{
  "head_dim": 64,
  "activation": "squared_relu",
  "norm": "layernorm",
  "norm_place": "pre",
  "positions": "learned",
  "attn_scale": 0.125,
  "parallel_block": false,
  "init_std_qkv": 0.0247,
  "beta2": 0.99,
  "lr_head": 0.00582,
  "grad_clip": 2.0,
  "warmup_steps": 499,
  "seq_len": 1024,
  "doc_mask": true
}
MLP neurons of a small language model. Each row is named by its layer, matrix (down: output weights) and neuron, and shows model dimensions 144-335. Each number is 128 + 32 x the weight over its row's rms, rounded and kept within 0 to 255. Numbers have three digits each.
After each neuron's rows, "fires before" lists the tokens most often just after its 100 highest values on Wikipedia text that the model never trained on.

L6.down1426:124137136138159110141101101131156085120191128080169148163113136063144129127144123119085201144114132120079153082118104165051138110101142102158153118029129152028144112167150170100153070116164166139091132163101215149175142133138137146160128096111083170107107140050102207114150094152163145115110111147184113067074170177126152158161115129147147184137109063150067069153131121097061138130151142164124115187130146067125201134120135140136103108090150151143087148136068147137140143148133146108129062097104134101124115108081119092125137149110165180108088048125124153133116125173113039111
fires before: " |", "\n"

L2.down313:134110104186108083139130139124196148104134108134128110141067186137134116167142113101125114126106149061090117127119160112084170133198103170158150150100143063058110102110147152143142094147122088173169123073094123198182114122178077072146125131146140111106147156129144089109137065156118205131102146128165077083155152133108066073137088120176231148146135151180183122138124132100212134124138098184149138077092134114176130084119153149182136125117137132155157158098066157138129092154131083170123112149157130074211102126148113118112118156127105080132149073112152152102108151149108102102
fires before: " |"

L3.down1222:094170181194087174144087135132100116094134147134130176133108150084085149111093097110151177079070112140098194147148100113149121137117174153112120114118133163126091170118141098088111100143156096103152147115114140123107095146187153116086170086117131101128118188151118102188075143181122079129079135129163163176138197117153155109153149176149194088140164092181103113063123081171060147141168130149130149122145115096131121147156093106172081117169126172139085151111123121075195131176153216115127100113107129121125123148180075094106179105142102141129153089068119141074109118094159109082
fires before: "\n", "-"

L3.down1649:164105093158172113119074098172142150118111146198136122124079099100055165089179093115113131109135141152182110063073107145154088181138120160132131165092124099137126139157117138131133130114101148102092074166136125161148141135086072117165133144173103148139188107211100209104095132147096088148147115083136086115156131182145160148085168101109070146091149168138136162153171131166104115129107098089166110133179097172135131091132042146153096159156126164177081116147175125077179092167087131152156172149139138106197112138113153119144118132120103122115191112186142160072136152106173133099
fires before: " |", " by:", " by", "\n"

L6.down816:145114137162116107138161102099168163144108056172144132153148120059103124119159096083088102131155145067150126176117128117123151128090120189164107135080112055112132160145170132090134125168165124144139150167040134162094129159159156175085128173121125203141147126135127180057119127104148086085140145100141104164110184123074086122135181117137089122176112135124148144132177122164129136171193140190113151107141172103196157107130078054128122153141169093125053191147119126095150171145145177157120069100086077110164102169116158133100107089114153165068104146102099111125124061128097142162
fires before: " |", "enc"

L6.down575:118142152126097136155145076121152162200115191096145110097186061086139138145140146077129086186097135182123095151133122120158155084117054109139150133171128109066163112155120156080101177147121139124127142146064087138175204101159221158135102094114142159084158137126164138113116193087100113169099168104149200121082122116165151154127119114135085145161106119131086096133092120093155148147122104000125073169118086154162133122149107100104189151163123108131076140202136087166179123106142101091162135059133145104120155152140155117115119127088102129111133132132138173123114161177113128148
fires before: " |", ":", " ID:"

L6.down29:091148173141099111160132134129158153148165156086136144162184056092112113138154125090084073184145111215103119141090132117056151114131141188098177094194094137103115131124122142099022074115150028184146147126142092180142118092124124152092198152159108104103142197089192157128144077175160158116073150090159159105180128177116146154158072125145136170125137130167085097095168152143104179088110129122094124216129089100140166088095104144129178110139166127089138157164175083134089126169139147102184113077156096082158123096112123166143122166068139162151178132180149094178146064101101110100
fires before: " |", ")"

L6.down718:117186097067162064115150093134135196154162122128148096112140097117159141174124152142106146120085135116098128144141127143121111154128121143179137135106095081185133113118110118117082110099104137098106195131114123099111159130118093155142159088082068128117116082145111152095140148092086070132123109125122049216218119104155069172154095163074125129111035079078128159162117167118151090111096125098157099070085085170110175156133143118101140110132125159120171152133128140165081187119122117155154165149134130105105158098146182165168157151142079152112133141077131154101072112152112102171
fires before: "\n", " ", " AL", " —", " 0", " 5"

L6.down54:125092128161089169124112130143181119156151157101125124117152127065066103132143132117063111180123119131118134118141118171159074095063086112169105136089066123196127126179155113108116126160114186052071168072082191132127144136140148206175177137157116132164110148158157199123110121117095102151112102117147095140151163171122180199129156161147078133129096103141054113172137150167154148163123096107082174172103079145079151152110086125179119111151121181143109124128096140096134119134114094137151110205109134122171122209085164165114149081117056159104117081108154103126133153116118164173
fires before: " |"

L6.down415:121170116159158107121152111179118102126105080129085105145124143124132130169153118081101064174118123145132091194145122160092100165089167125138090099107084159125125052152081149120091155112174165142079171136163214185147180115101108199123127133083115093071155150139115135226125059105077107098151088117142175087093141102160131152146089105187126106098148080146094096152111104156037116131141115140164122124140125111113144080127104153180168104161102150109187142082118118080103131139157130103124077095152159155114145060154094084184169105126149161128145128150161170144135145138175108158
fires before: "\n", "-", "|"

L6.down778:110117109172136117103068186120088132138202118088126164158128209175126084123083164129114136124197167161122117115083172083114135124099150128102131103134089201153148137107144114161104104133120171152138135122159129159129108132103160143069143139092148170164133136101109118172151163152138101169095167122108115169163180149136178076129154146158143126129099086086109115131114127104165102072161120118135133138166184098106111087127107155119152125083151147090148096108148119124136082157106192110083151141118139077049169115124162116127166132113124094175113123177146190166127091137158114102
fires before: " of", " to"

L2.down1660:091095142189120140119134118084142168070154118145185124155076043125138134140070138108179148148134129151132106168097049153093158114133154151121135166115093110121096124152142113153034093123129157134141101148140100149132137100078226170140122104083164075119149155173202124127147104088148121075108133109110157129130159150121118129132124163168116117181103070173116112170156100141196145172119120199147140143110147085168165126143082103157178114178126125106079141099145126207145112031112118157138154128070128122083103151142179143115095153101118116081100109064087081126156123067125116175
fires before: "\n", " Results"

L2.down1025:143116122133093133115093160091082134070157104171073131061130186116120127114120128092115185173128142173119074133192061123109102107110154124171220127165127095145134160121173189103105149108150110117093088169103166088103183137109158150079154141076126096178089127129091088123177145139149097137120105116181171093222144139146167157140139099117092129121104142170145164102143115114092179103129155138106086138160163131146079109168101192132136132100151129158073091123128124069100115111112136120153132191054073129169165150108090120168099119122082116115080116103124120150104132095144097100
fires before: "\n", " |", " is", ":"

L6.down672:122107118156152051090081118056128184083128095095113154074111122137147132098154100131100114114115172118111071079121145125105079155138121127094151126050105182115152158132160161080064125114199187168096102110116177148109129086120112087164150110089110149165106129081191103141132062139232148140124096123172079092163139133136118169133095105155119122155119083145100140129102162174137122119086138156142106129189148082115064106145138117159165122146204128154100118128101095125200103162080101123102122155137160131085100108188113098133126189104179089113108173147187112130107136126120127137
fires before: " by", " by:", " to"

L6.down598:136161112101133112109111146154160127155206086090119104115112102086112052123160178076150192143117107095126095159128066147131095074125099069154160178149110174166115094156109139132132125088128148140148137130161179199106200138155167120069091088120152156139147123165135127116091148131111104125107099106155210137106150097099157137033179144107135157113120122118074108151196137085105143092179150128087088157189056170157166120196109162144158091132146151167115133168125147118158155153101174087157119138058077138172141127124093113093114136120128166126147081151098118178130170141149113117
fires before: "\n", " ", " based"

L6.down928:135067087086110107082083162124147079109137123156104079131098182169124132115144097120148176099091159117118141149099119121148115120156148136138172118176124093178131133110109179060117165145158155131113130138159114138113129083099137192121105117039119102117184101148118122150151112089122140118143094083099130104094169123130131116099170184111141125124121150053146097181069143134120086176146166127168109105106097114153098075104177134076156169131148075077102150188174150098126147123110116150139099101142207122140111104182116076102142161086118091140095123126126110162095116151102118106
fires before: "\n"

L6.down1275:122153084145114143143150129114144081198107118098154210167146129144138131089155071156202132089157114115054147119062109138137165106108102172135138093152106128093117139126139154090134139149175081165124148113113050134120191183165109116095117136153166157134136133085085140109082118120092101125112140132087111114121123104119101155135146129154145122165142135100130122132058157133108143161127211155149146142087205135205170110145105071116094178096096098055116101101119159140150104124174134106127093130107155073134101181122117111106143142132098149055094103129092123121147056140142140119
fires before: " |", " "

L6.down1572:124098121157131153130081141148116162091143113166116076101186118152092106161149112152119082164098086129122118112121149068137114149142171164131124116114171097124082111140149189131138173131127168160144176137112118115174072146092141100103106116143108054178091138099147189105162134130163096087150151114140144114142068081190118123191090067157165098159142105061121119161134078186156162182119194106139102120168126140163134134129162079168173109146156129152110128202193115133145076142085122124185085159138135131123115120103163146139142136084111179123164171082148155065178124091097119091
fires before: " on", " to", " the"

L6.down698:103114092058134146142109029155122175159098177134149057136121171096164109136100092086134153082151143144208097141134119127132105085111090158136119132130133086111159140160137087109123124175096122089163152132166079112156090065133143122121165172108104219097104153108130150153165086069151090123107109120144110101178123151089081117122116149116108133139104122106074139149112076120063153110127106120129106173142125160151156061142133104125149066149171111102103153165178120089196130143133145122177076139183156151125188103068143167166119152091138113098091101112105128143114135155140122103
fires before: " |", " or", "\n"

L6.down1438:161168152166127087137139103134120126113137056157128090129161192109134085151153177132116081150166169099101089140140140153121144139098117082060091093089101116150131124103147155166127162143112168078118130136119155128108106167122161139135135108137094133194170157086110125137141139112102096148144128154145143145193122190162173123103137115141092152116207115125151123072172140138107117149059116086083143166089119115172131099086081120132125109063108129116130170104100128096101176185061132190078138164107173183124111175170158076131135112164184134194116123106163106134132157169103111064
fires before: " |", "\n", " (°F)", " °C", " ", " =="

L6.down1609:146074097141154130107118121111128178186128141145123109123098137106107149150101195161120162186148158145099133157149125150108135143135175174040151058120169110126143143164201113121113102095127139113139122117131092135113141100136219124075175117148095137187092116135123122130068071139088135140099125133130160121135141124053168151090104147229125121109116088114126138155171087104139169123132102169085215103180131117166131127132126137147142148126143125128165114139204129085183136138132139155183120074102142142169099128147099137145139097154093071071112070167116094172157174194080122120
fires before: " the", " a", " his"

L2.down1234:124129164179159129137133162115156118183127113121160108143145143104138073124144118157158113139125141110132146179168132185106145132102146118126095078085093161119118142127141124106129105110178128168082178191113110143117125155130173103131130135171136134149130147139166167059163087084099085127075147119123162135174170121103123139128128071113119170115123070154091138128115074137111104097101100134101124119169122108208114142125090060194112111146149126107153151125183115189109149096121125141066132096170141121144138144143167120091110143163137131151093130152107112134166059121066052194
fires before: "|", "-", "\n"

L2.down1303:139125102114070154083114164061170128142108095159132104149119126147164090127100055099121160133099083125091062180184063112059122128138156118096129140191114135105078152175143155108086092081195135190176186144165145155139115156132103147087101168055065103116109122230121137187159128123129107151134133091132140098205162097124157115147101140159124136140147137159143123074167140133117095037124190139163171140117138121118221165147106121143102201184129100215091174177098129096180151105104138096147107149104094152156062174127089140175101116150114141109138121093151065137189111133151128104
fires before: "\n", " The"

L2.down1571:172155137129168111067131157145161076034117138105059160157156117104095141043171132077154161143139100106132110194191107141193098148131148116158108089153125166125202120108124125103115094124178176158100160149126142137067110124105121150099155098052107130137182171187174146148188158139096094186140108095110182141095137135087144135190128162153196152087103142131120128161093180117121191095164111107067109117114152158087143102075116121087148115120100113152137093140128185172111116123099123063161113141078150153081150151125099085163158095099152140090126176117102103125146149107057134107
fires before: "\n", " The", " In"

L6.down357:218133141168169120111082219122125100104122113100115105132110107143128150111179143146134120104149155133137091169123157119108107120131135159113149049109110101101125119110127128103121105103203122123186133116138192110134105140126076110181166108049157113144122102117191090117169133165099093176121087127120113130150102144121125094129138133146085143116129137147129153156095153127093155138159118063147079125187103153130139116168137115161201109102101144128133122187123132113146127132075156109074176178132158105145134093139127086133133148082091130136127163129151195092115117110173168163
fires before: " by", " in", " for", " to", " at", " on"

L6.down1009:128159198135116175115136144082132166068083209110135115106205077172163079111068097095145080076161106116065132134129119192091100170148066126073078126164140129115069102095103136141147118175099109103103110148100212106117101137124095162193126067097135142118056142109139135127103057141086120171129161127152183099176137110144138151079067156179179074167110177141131127113154097136104144146167136136142123113149141116185128087153102138135131098143132084132148136145111116071138120100146179112103077127128101199136140079155083151159032101143172079080157119200116155165129098117080134114
fires before: "\n", " ", " Apps", " |", " 3", " 0"

L3.down1504:158170113174129138138087140064101108177157056120066105118178121108143150122109126076101211133050111147148120130153062173079105103145130172102111025118130201110138142144190115118105086127165204185168147138142115145085077140073165082123121129191152087166094062152178113086118117120223085015126108158114106187125128128119179137151075154118089132093144120081108053120116097169094123123203119152142096104103169126122125196153185110162103138090206104089126138094146107100173124088125102157150136120151161097123136157099100130158130125137109156183110161123093153140117137122122133172
fires before: " in", " by", " a", " as"

L2.down243:123081126158102148191104111133156107098129149148135158172119120166114162129122080171072162180163104087141099151067087191109083099113176151085105124187128164130112131087129118124137218117143074177110142128105144151180154123136179187136155108157038137072124122175135109136163155133128100155115142096088118116096131096113148129102154119182079157117124137173142141147157093144122111075113074094113124136123162178107149104137119122171119138074102126102106111106166107171153121153138103136137163122094102123141152159175132094154087144193131165140120082067162116114149167091125141135
fires before: " |", "15"

L2.down1313:108127113167115146176111078134105144092137093113134146152174133080082108148160076065143177078128132112161134156126108090155141185106096085153127139110133111097124091153198147130068105149191129167156146159132131119099060049095147130132158165156132100074106094116114193158146184069127168134144157116107101107097108061139115121189138195159143156134093144144068141150139145141142176139131115095129117161019145086153075090081176120130145139126159114174117124107099142120119128155139197104104115154115163117170091118038151158135143148080113144124152159151143115145209087114130140121
fires before: " |", "',", "'"

L2.down261:141109168168140115169135151076103107199115142105169163129132201080161123122121144114129162105151119083081105140158128154100123116129084132105108088062114112133087105143161139147116190169147123124117140119133167106143113094160122164072148105168098108117170147086113155098161082116124125080145105064147100084177147103129142128094080155144120189122119135116161114101199075195127147138141121103101127118114145098136184084124069129173109117104129097134060155085176134076098135117136162119163121133162148105164093130133154194160161196131156099123206094117122116120090125114049068080
fires before: "\n", " 94"

L6.down364:095174081122126151170090045093140163101108122190143149064129115142140146160059168119078142095104132195166112172179128146113163139092123163174132173142118067192088160079187111106133125123114147196130127142115065131074128101119164149071144057099089105134117103161124116211112119174155056160092167118173135125177139142154126091122142159163105086109162090085088098117145108116117147105120111095113151081096120089168155135117136093106137166177096135119127126082133099089086130182132145188137124139101181155106101145087136098184163122136091147143162140093123123096136119109115124095
fires before: " ", "\n", " |", " Swing"

L6.down55:155174059143092103127107113110120134064101093130136082120147140120148107081179143177105174133105165149096159137120163176161157170149168097143127155095136115172156146082115117106081151134173111175203182118128144126149139133122146126045135163111120122145169122114140107114113074124079115109092098124117116081123141081112159126152169162166146106153202174134129131127116122130136134130138164061152119100079125119091105079152108123084123152166125102075175161122196120169083135133152161094112100149160153049139172121220131221097188093120140107137156122113154155142133139150143113114
fires before: "\n", "|"

L3.down431:123083148115102096102127166187132094083157142073128167194100120066108117094169178107161124096189118129126152141142121111155118138140172144127144176126125099140176136057181157146080145135097158148110090138139037236074152128154118163117123103071151136160175132110146109109200123096102120139115122107085194133137107144069123116160120144136161159124149098172129115110104117175150164110146144060094131093118141163079134128118148133131159124118148055078096154166157108182143130133090087139091076145107192144168127218187154147065106156126152142145156122118152138195113123099116110155
fires before: " |", "in", "19", "e.", "t"

L2.down943:108166164128133108195119098157114141124147160179144106091164131109143149155127076171130113120135154131098171137135150168066135117116171205125101141139112136161107145188112086043107144156103129068130109088088075166116156172111145173081143108135145038132128118177109135107145109142060121108063139179111145146090138082187150116120117179135176184075190056156061139084164104164117111165132124115145121155155101166129072096134136157151130127143150137085188138114078149151110099118109120112122103187142098148073120197181136123088123093148111096103143165091067087108129072125111122125
fires before: "\n", "|", "The"

L6.down1720:111100161179119169107097167147146122128157096131078139140141171160116108123143114077116146101138103156087104079179052128090125069118143114158146171144106119119113092184139130130081073145197094137080123154090193168117133127117174127069178189049131133064131098123164181164127113110112140117082134075153192094126141106103127132092146121100113083133120105185118086196194163122114125104139156228129109109146102157122117148123093150128211102142123150191125196113110129130129116164122132138132152175117141142093093137098173156148098140158124145087130087126142118220129162103144092141
fires before: "-", "\n", "|"

L6.down1251:110151172178059161129126188095140085092191111064087110140125163083175099115196120162157178128157135132141137111150078132093096062148146112140160115163132169138150152160127116109136109133152134104124074118131192118147098139125161126127154105127126129171129106116118116133112105144082185140068133089214138090116173102068177175133142114153133122150121097137160114153162111158107133126133070186067161152158076111093161155147125164147158076139097129141113135114121096086125136120103120095142099163151155099163116125089090159085149129152131161052131124190066185175181117095089117135
fires before: "\n", " $", " ", " —", " October", " To"

L6.down497:112154138082137132115184154131122177151098151131142202147099144114174112186146157155115102161083171093112150076124158062091152121165100139094154088165164173095174141119047079205087146144165090081159096134133109123072158132111091139134058093085151136085066162116098144131115136130122149110148087104164106113079130148190162127110150136156126125125073112124164126094090185143107059125010141092115097143081172098116093161103232091135130147092087174116164183118134100092081159099153115150152125120129094113123104096094166178110157175149100129124159103120101199126123137142094076157
fires before: "\n", " ", " Total", " 5", " 4"

L3.down1715:136137103147131133147137155094142051144149149139091130185138126097138062154170142067091102161085117142095166141111129082058110144138151116054073147141152173141151120066065173126122153112186181127118146120131127170100141161115079188164114136096088144081095212065114101167130032159149134165090108186178062142138180166130181119130118216173165164119159119156151090079129137099080149120110156087100129156112117122191153120118126124157079139142136135100151157106105146060128097147138099127159112124172217123169095139180152142142135151107123145075150127143091097110124126085157109134
fires before: " |", "in", "gov", "19", "e.", "t"

L3.down1557:094155117156146092134102170134111170130109123145112144123166161134130112140126127236126124166086135192120166070115080121154124117137167153126166167097097151127115139162075110127091120112150135136125173139099149070071152163105159191113173094046166123143130095092101140125111108099128122046114104134126107153165177085185125143157147116165171153129158039118131051112128111156138130143122112127167181125082095086153112124152100131164119129136111106127151152129112076076149147156058148109135186097083153203100166149159133165149134131089118142146161104079096076060105099157125102129
fires before: "\n"

L2.down1472:090152070116121143160168160140068123103143150180137122103123080141095112124140103085166098095140097159121138153170163108119089089111131144110185120166105166089110150144081126154104084137113108134129132168142130043139126090112052121076121109139165137132103195131152074109107103146094137120073078155132131131101132152157188155147057130070129162091139157173083098099158153179130146138145164135060114107166108152147131123142150088150094149161152098142112195100119163099147165174146169102081096140104154154129073153105072143162118148109105118163096064101152118153119137161091143101
fires before: " |", "|", "-", ";", "\n", " on"

L2.down1061:103109129123119120059095129124119161069135177155088126170143167180172084135150118156102107150093140079160128154129132129138157161134149154080140156128121119129130115145095141130156105138186153149142129128147138101113112106033141173135124135091114115101155163123125111116144051204074138151101115149177145090106127046127127110165137135127091166096075091134077131120140102093131154159091184107184152150111096157162083102128135128105126178156149104182102168113118152151167088071122135141117138107117078194148110144075171170122084125082096147082099117064139142104087124168130118135
fires before: " on", " in", " at", "ell"

L6.down1734:097127133160093189120084154127124106130048130130139122121098108133122120069128186120117118076188160124159134089162129169131110187133108142192073111111118067113176144126105138126075084147109142126203115137140173062091157036175139129146151102124153161202137105159188162058114098126172114145082146098133098127149114101171171138129120060129133162144110135139138118121162112135174113162149129142127084130153131110171109147130079170149138108159199138104109139124149129115171150123170163138112060090174133097130095056111148150164131133147139126107139111167092071128105096150159128069
fires before: " |", " election"

L6.down1306:140113159150153118076123166064139096161080143129145105068080191133102131171141131153210142154116153144103084151069107143115126079127172166090191192157161194152144159141116115154120180137135102126166061137125206112136119116187177141164066033110071132116185113124063121136136122104127152049133143100122063106091090122128131101098112185124094197142184096128115183137126109118107172138073161123082127102090083128130152141137114092142065165085134134123084113191138131153153140099044105137139157150161102141169116118122159123137105136140168169165136112056197150093105198170086153153
fires before: " |", " in", " -", " °C", " are"

L6.down609:111169135121080125121115087099117193126168130150144162123142141128154132219083072155128185083101143143123154096092105132128175158134131107108139122133152114033109194159107132122155102103049127119146116152166200087091093126104123119132112120124169105127041179108091087126105115154146124110138123107121131106086161165147135130149136145090103098093182117213097155087154083208111086131155154171096115098116123123064151147118109110119095149161139164113186130088125164144171144141103125121148079135104148150082131091078128211115185126079106083126173127100143126066148141161118117121
fires before: "\n", "In"

L6.down654:143140173135108143096087176107118149095117132078140119136147156120136071115105160119071089097149125126129110109156127085111160124140134111065166077156134137122165110149107092088062131116129135121111196135148171165109091154063166092195150141115124177177145148117143146114130182217115102172197086173121094099143067126113125101152125179106164137087128125119182134180132110129122111082085134115143145203161093176124128124066108116159161144194111131134058113136164099139095094100072068132118086113165171177034130064130088122062145106152123145125158157117099152115096164046157134164
fires before: " a", " an", " was", " is", " the", " Chinese"

L2.down1753:116143086143123129071135200112152102076133114125075120163162114098126102084203129144104182124126091109123141166219084158085122120126194167139161152173123151134191137131107183153072076109198173153121173140167180153126138176128130182111140101042098137149204157172133099141134130187139137148138104145087103113199123100132155147192127137123127127076115168126128127140077152127078150106176141092123129169096116127117166093111103155177148128134094139167074130141178147143101141131105141085141110144091115092139125168126075149182155135100149143084126167087129040152148118120103103104
fires before: "\n", "-"

L6.down1525:113211126167119115116130135122122100121090122099073143148128116104128128208137125097089098189112073125092080175138075126098109181131190103160114137115105173122089039125095161130098140107169141146072153131142183170172187156097106186108080148102120116062152133139108113185109061084080092113132104158146195081081123096143117137113098089191097084077119135128113068157176161148064122131153114144110109112120110115113157108118124152178156129200089100138167146100091120107150121110160154114125072101152135158099129084134095124185157106154166154118139103108145130188163182139151098187
fires before: "-", "\n", "|"

L6.down617:134153136081157110105139131158192184153089157142115167073071182109141153113151116132206086155170136093162124114032086082154125130114180128125123117127119151126120165112115106111121131131126113083085108144148100153139085120099106118087090075147084145104125164133041076075133190090150059118114075120156113129117066102109142117135119126183130130114120155127205156143137134165149105090167115127127166135121128174165150124101080136127243090101152168123123152159188107156065179130102116167150150141093089138164176120087161118174128080089147157129105168130119088132100100084116122161
fires before: " |", ".8", ".1"

L6.down405:145084059061056123167072160158124130121076161097161174145096107149129138225077114133169135173119129149157125115092102117053108107154115113125120145174123114091097140098105141064186145131069075133106154105108077164139152100108095129105114134075200114079100171135112124151145098146146136173158117176160133180138121121081122122154176165154137100083125152131126146126106141125082125094120202101130107092108129148148122088172147135110158101090140149125153124099095087122116123146137127122074086122114063158105185107116168163177129124138167152125116179132100131176145097159115164108
fires before: " |", "|---|---|", " Notes", "\n"

L6.down104:150095183160086119096166128088091082133142138106117159077112148106141152111180111116152184177161175131080091093082106070110159117110146133135137070141151180090148128174134075113127059139171124181166153126137114090092115116102110123138146156083146111089182138082158163098151161161147121172134117137103148134081139131115084142111193170120082173185095114154150041177072118111126149139132089122070153178125121096128191145125130109191130136182108071118121091088112187181107170073108043105132142078169145048128102129127172149116105164162117115132098148165078145102159127141086111114
fires before: "\n", " He", " She", " In"

L2.down337:110112127125146157129131166107147093167125146222113119139149106143086116085179152127125129133195079167152093160096130132169128101102109131090161130142154156182164132085145157134153141092144115139121112132132111085151178112130153074060143131131079104105135111133169163144094163157162135089116121134203134103123129059121117130173166161159064103166146082190063129194126115090182121094115107121203149111117149170165097117142156130161154049126150121161082113127133151128106097136090094112126077132137151153152152101117148143121144098091116133166171162165138124102107092112159140186
fires before: " as", " in", " for", " to", " at", " of"

L6.down1650:172156169107085115142073125150167141176124158117186149167139110126144113089139058163139115166127130164066127125107120161114183033157084147171109080070108160116105169130164083132153167094099116157119133124102181124161113133121148133151110109110089132113143148037115175117096074124078126143096131109199112072081149161153168161124146089085081153196081141143084134095120132158139156165148159113055105138114178076101158097103148117201099084149186139106125190155124125149142151190162107125180134085087141096117089116135152151122106157095133131138069114103141147136101098140096099120
fires before: "\n", " |", " "

L6.down668:172090081130116121215109116128115116144074114110148144142095158089145121144141160143074103136106164119124167138141139115128056107127046167167148105182157120060152144157114140099196151140147106116170133136128131069131203104147085198154136073133115085112214082115143103164087159096182144112131147119194116111094188119198164150086137126152129140134114083075076131110143126140087161174161149086110090120075066071175118128153131104153074192131119092154122157077148144156241119106153132080082111133152099078121111154117108113120151125187174106150127169085136094178117132131132089061
fires before: " |", " ", " competition"

L3.down1428:168193092176141188136118162086120076134117083121107122125134209118166141136164125136115152148113190074070108127135059121058128127120162110116130096131137181109126129194096133110080109107255131168179190132146255078143123094146122143164114197105032090087093167138111125179100134205177092143133118127124074094119142145168172122109068127129142091081173130130119144102082155090104163099107126166130138114097086125134172132141105152134110153077105173206137122150121184103127116131117107097151120128173110140134113089085107135165160127156128149088119129124113093113141128131101125079
fires before: "\n", " The", " It"

L6.down1681:139161113133160111152139147094092127145101089098139125145109166119138095133101144075128109191103088137117133117137123141126148089126136108090109123117107143125141106082126140145081195152191150132117132125160154188131149102092099184085062078077138097126171147133123127184133068097074074144143070132123204072101159084076136099071091136158111126093171086137138107160176138132082109164150188120116114127115063130064122110106075110147145129144131107133197156156155116117131135178124151128123138150168220168133113132111096168151161087098159093109096115084146159153110174153080102143
fires before: "\n", "|", "-"

L2.down80:165133181174114069134106134179106089105153086180117119127152199153132077066160112182118169120207141089165112204155163112103069149111119073162214169121124101154100160103142193167132204127115158174087140123115095150120145153179087109090105147145114157166107143102068174131141147098125097121100135181147110116118055104140147145166102130140111112159097092113160149123215156115149125087111122068031046121143172029153144121137151158143092098108099033136133113123135129103137126109148112099125062158119091088149120099154165093145185131130117133136127068188075117130111097145142119121
fires before: " |", "'", "',"

L2.down720:105139137166116089115082147137112188104164135147197142142130225120119136154116142134160092157148121093084122152135154137122096110152130132081110122148098079061142140088155086153109162114121108084127107147102136140136175055111130167138088109109164137124143159170161088144100062096154121089055156158143122158155144175105099144132149135174139080114181142073072187077086110116146141167139144142089147109122105090134110135142196091147117135133104162164189121184111141167189129123159126112123133146148117114167149152070125140116151150086151140136187080117102089140113079174162095117
fires before: " |"

L6.down1422:105158142133103121062099115055115173119104145120134122161107150156110147102140129130135206120106048183078151172138098124166123105133142084134079171167125174128106167109129130144140115102166113144081052141117183171130164144097116140179132137172097136123128142197126146148111066122154070138123102102130180124139119132119127134143109196159121163091112163236117130144143147117086120134107124164156174113085149122158127125099102173093129088155154137152118115153124101121145061192169148116178082146120067140122147209162154103150192058106056089105178116104140113139127121066205123109
fires before: "The", "|", "-", "In", "===", "A"

L6.down1304:116196091150127094173132195099108118143157172104104200108104167133148137152089147079143115192109166170134123128148100152048169082139133159174116074128156099123149160124155120140175139126085102125158142142129148116093154116157115143077137084132110121130186162147107159155063095092117124133153064081156124161078159102151144111085156135115124162186084078100164126091209109162147109090117087137069132129139127146109142136154136115113130116113077135099164112061105122084134140159149186131162114078097135131058143085138159157163132157171095050151132140127118139079158093169112095145
fires before: "\n", " to", " of", " in"